{
  "n_layer": 11,
  "d_model": 448,
  "n_head": 7,
  "n_kv_head": 7,
  "head_dim": 64,
  "d_mlp": 1792,
  "vocab_size": 13513,
  "activation": "tanh_gelu",
  "norm": "layernorm",
  "norm_place": "pre",
  "norm_eps": 1e-05,
  "positions": "rope",
  "rope_base": 100000.0,
  "rope_fraction": 0.5,
  "qk_norm": false,
  "attn_scale": 0.125,
  "bias": "none",
  "tie_embeddings": true,
  "parallel_block": true,
  "init": "uniform",
  "init_std_qkv": 0.0327,
  "init_std_o": 0.0327,
  "init_std_up": 0.0327,
  "init_std_down": 0.0,
  "optimizer": "muon_variant",
  "lr": 0.00656,
  "lr_mult_qkv": 0.5,
  "beta1": 0.95,
  "lr_head": 0.00684,
  "grad_clip": 2.0,
  "warmup_steps": 200,
  "schedule": "wsd",
  "decay_fraction": 0.714,
  "decay_shape": "linear",
  "final_lr_fraction": 0.0,
  "batch_tokens": 65536,
  "seq_len": 512,
  "doc_mask": true,
  "train_tokens": 732400000,
  "steps": 11176,
  "dataset": "wikipedia_en"
}
MLP neurons of a small language model. Each row is named by its layer, matrix (up: input weights; down: output weights) and neuron, and shows model dimensions 192-287. Each number is 128 + 24 x the weight over its row's rms, rounded and kept within 0 to 255. Numbers have three digits each.
After each neuron's rows, "fires in" lists the words (lower case) most often at its 100 highest values on Wikipedia text that the model never trained on.

L6.up123:141117140128087099117098170110105129129159130118129113103084126116108157166100106170140152112121124158090134120126105144139109073124125116137135121128129136089111115113113127111096149163148159112130094119097110105099119121150074117132100079088141118130114135110146174112140160125142132114
L6.down123:155122146102139143148148155111146118118150135084108130132131124160145112109152149111099130126070120114139153136095107174094098138101135148155081139127073115086099099107135146160160164119104127165104134109091131129141121106136164153134164155156139129159125083139108131111102166117138168118
fires in: "who", "that", "which", "and"

L5.up1703:093144097157136160124145126105132114126153149141143104123117138140120060141124166092136128155129161136139129096134154139130155122146143129138102154120135171184088151114134136139126114142134136126163100134124110100114091084097125129167131121136100093108129139158155121120151147169147114129
L5.down1703:103144097084117130106129140150103152158178118135106149143116143144122072140119119136158120163154152128102129109107199121136117148133142152155118150149155138140139108095142112127105149092161124108128129134136102144161110123137110132116113139131136130149079115117088096124078160091098120140
fires in: "school", "college", "university", "schools"

L5.up248:087110150107124115152141111129147140137097123117063135127186131079129164156176154152141132076109085140116138112097106107104119153119122118153122093111110185093150118170101131136160119130129146113119108075105101141103139104125132113144158147162122119136117129111110114152112128120101136121
L5.down248:082153104091127131089172100109099090125113137151095101123128164141106126107153153119123180126103158148151134121119175141127127139116130181130138145151147121111166137137167128135131131173121145137193120125106174141135110142090152095149107105120130137119122165129137138142110086118144067103
fires in: "of"

L3.up1719:137149094094163136124108160145146128123119091179117132146084121088107155140145131134135139121148133120119120132143125151125147146099142106108172110112127109171122142129115136111178114097172134117163120139100109155140071097123147100133110101090158150151160120168142130105153133130132086181
L3.down1719:098175109136116131151115160136161137143126112096100138136138154125133150080142133102161103100091117155150157138096098123132099144122110133138159138128160143104147103104146152136128128155106101119125152149145066077130159139117145097160076110128117104134156113134153097072088141138154112152
fires in: "january", "july", "may", "june", "march"

L3.up1038:112105152140190148108136096124106114135121099113161141156136112134139169144159129126142142134140113152163092149110189145164124094124123104108149110112099118146119119144088151110069135145154138152096160065115109123111124120106178099141128147089122124071124129137145154106146120118122113139
L3.down1038:141152122155153100108148127130159134150128088114095095179157142119156115145158134159138133101151106117091135133106108156108123082134170116140140175159151119138170126138147073169098160127128102151127122122168132126140167080113097119123108141164125138199155109152153147111157127154135140133
fires in: "some", "of", "many", "several", "few", "fifteen"

L3.up1145:147138168141137125156129128121151122113156109128141121136158089099144168135133119112182158084195126118100131141125082117116152141132127114137141117142139157131096170148151120139153140103160101146150176145149139126117139124058101160117103153167165096110098155133105138140094131135124084131
L3.down1145:108102107169164129128114151119154148059116128134163135142168157146142121119098095136114114102103121118131121159129145128135154131149148132137106139167113118138122152132101122056166142150110118106101107156135155169120100154119117092123140154151154156174103104137102117086174142131134121116
fires in: "2020", "2021", "2023", "2010", "2011", "2000"

L3.up953:097133148123125162122113089110122099130173138127074161166101144102148118162142131157139132124152103116103112105131110135150164115147125156144099131102122158137104109124136123108163139122084171141154108112110108154123144153116186115170134158137144169117136120116093148164106143130160142156
L3.down953:151118081125110153145127151147127125081117072151118089127125126170090136116125116123148092122111097132116147115113150120117139144128105150144149133156089159133136112161120121161125128123168140137126122131133144113132118134133120149080204122085143128101143104126125114097197122136126121121
fires in: "of", "all", "and"

L3.up189:111111119167118165134130128137092144129121104134133133150122115145105119116171098135147151137125170106158137125107135105160150118081105080085121148109098138109104137131112128158116118109120172130123119138094149146100136159134136134143115108189168142087139141144136151114134115149093171110
L3.down189:125122124180202139119150125141163081144113118121118111105118129182193119125172147101129119162117140154089132095144103119115123129159115159130140136115136140130122107157130125100132147118185121131117105165127142101101130145137100093130094108127129155113102147107146137127137113097108123148
fires in: "after", "2", "22", "although", "38"

L5.up894:120126149154125100184129160093128112116099103124115128142073137150135104093118152118211105126115117119149155111114117126095149132122146136127117117117117144152116078146146121157114126127118119139136130160140131126097090136093108103129133117114182132119176138129136128138116148159127154146
L5.down894:107097121169114137118174150154113157112096138138123114140138124146160085097155122115129144133072135117136100114124123170117148079162133159140101140099084133113111148168125113150100122161048137131097105198123123137094134191105114110155143139137097117139113135115126135100146110183164133134
fires in: "an"

L5.up1227:150134152158141166123138121095112156100129163117137120135132159123144115120105176110082129157123108153129116136153177162177111148124139097134136083103158110123117116158148197139135148130123106087110152113159145079130184152160113141136106128161122134149134103153137140139088150148139145105
L5.down1227:111179115116134158147120132118099141166112107113131097121130117128134153110130119083121125116106164155148111116146160149161129125141078138130182096096157172157088139089111115113099100132130133117135092122115148103118152125126122179078130123127146110116091123139156133158093088143099098106
fires in: "well", "from", "of", "2", "since", "la"

L6.up196:103171096097112137084172169120113146108111166089163124108132097149109102103152119154124148095147133081123080170127133153125129177132138100114118117166101139121115100143115137132150140136132138129121142126136125134158129147128126115130142121108092154125154123123092132150120106108112129162
L6.down196:112125174138086146164123157157158104137148137123173102151109133070125129153153127110150080149151102144098119133145148113116137102145163106159141122115113146138170167106113152139084109138089142093134137133107102129149144137110143148046125153129139106119158125136163095109161121166152108114
fires in: "of", "the", "for", "at"

L3.up1485:134148123138137143148142129114167114140107147113157142099065122113116163129097142187134146107151156107110123144121109163115127173122119108080109085096151139125156071169115126086132146167129108119116108149109100167150111132152139141102131107113116110122102115127133133122103155140122131117
L3.down1485:142122110117129133113146146155164108125153122072110133123134108094104153134143121101147114134152158127127154154125124137115089109131127100098164136182158115134139108121167123128127136155145105137139128072106093129121115103105098126113126139148112129089159140126148095150167112120092128141
fires in: "of", "part"

L6.up747:169141145096158125112112107120154068175176083098110150114134077168094102129116113116107111099134104116112110123087131123112107129148103130151119122125152101120150098143093138070094121141072139128123121129163121127146084107089118189074114140158193085129143137147129123157093069149139121102
L6.down747:164147114114143169104156168108115121111160168130135155137131151156155156097127108128110130196103094143139100124111124115151141114156128137131137144128113178134104153062068154143164132117113143157105102139108122141119129130146164154151128164066115131123118104105155139151102128135140128094
fires in: "that", "who", "he", "if", "she"

L3.up793:149153158113159130151136133140132095124127100126140120145115066115144123096152080157137129116125117120096122150131109163172138136138115146147121118118092100201141111143079137112108123131116122114157114142122153165156152130157147085101147174131150140131156126182104147180140116151150142145
L3.down793:075109154150126127143124151139162139167120135106123097129091155141144099141171118160141142111153091090071104117100147135136141112117122081107145125149148153112124121139174127117139105086130126168136105165143137127141143137117092130111120092188116106150120143160160151151141137142108144141
fires in: "1", "of", "000", "2", "3", "1a"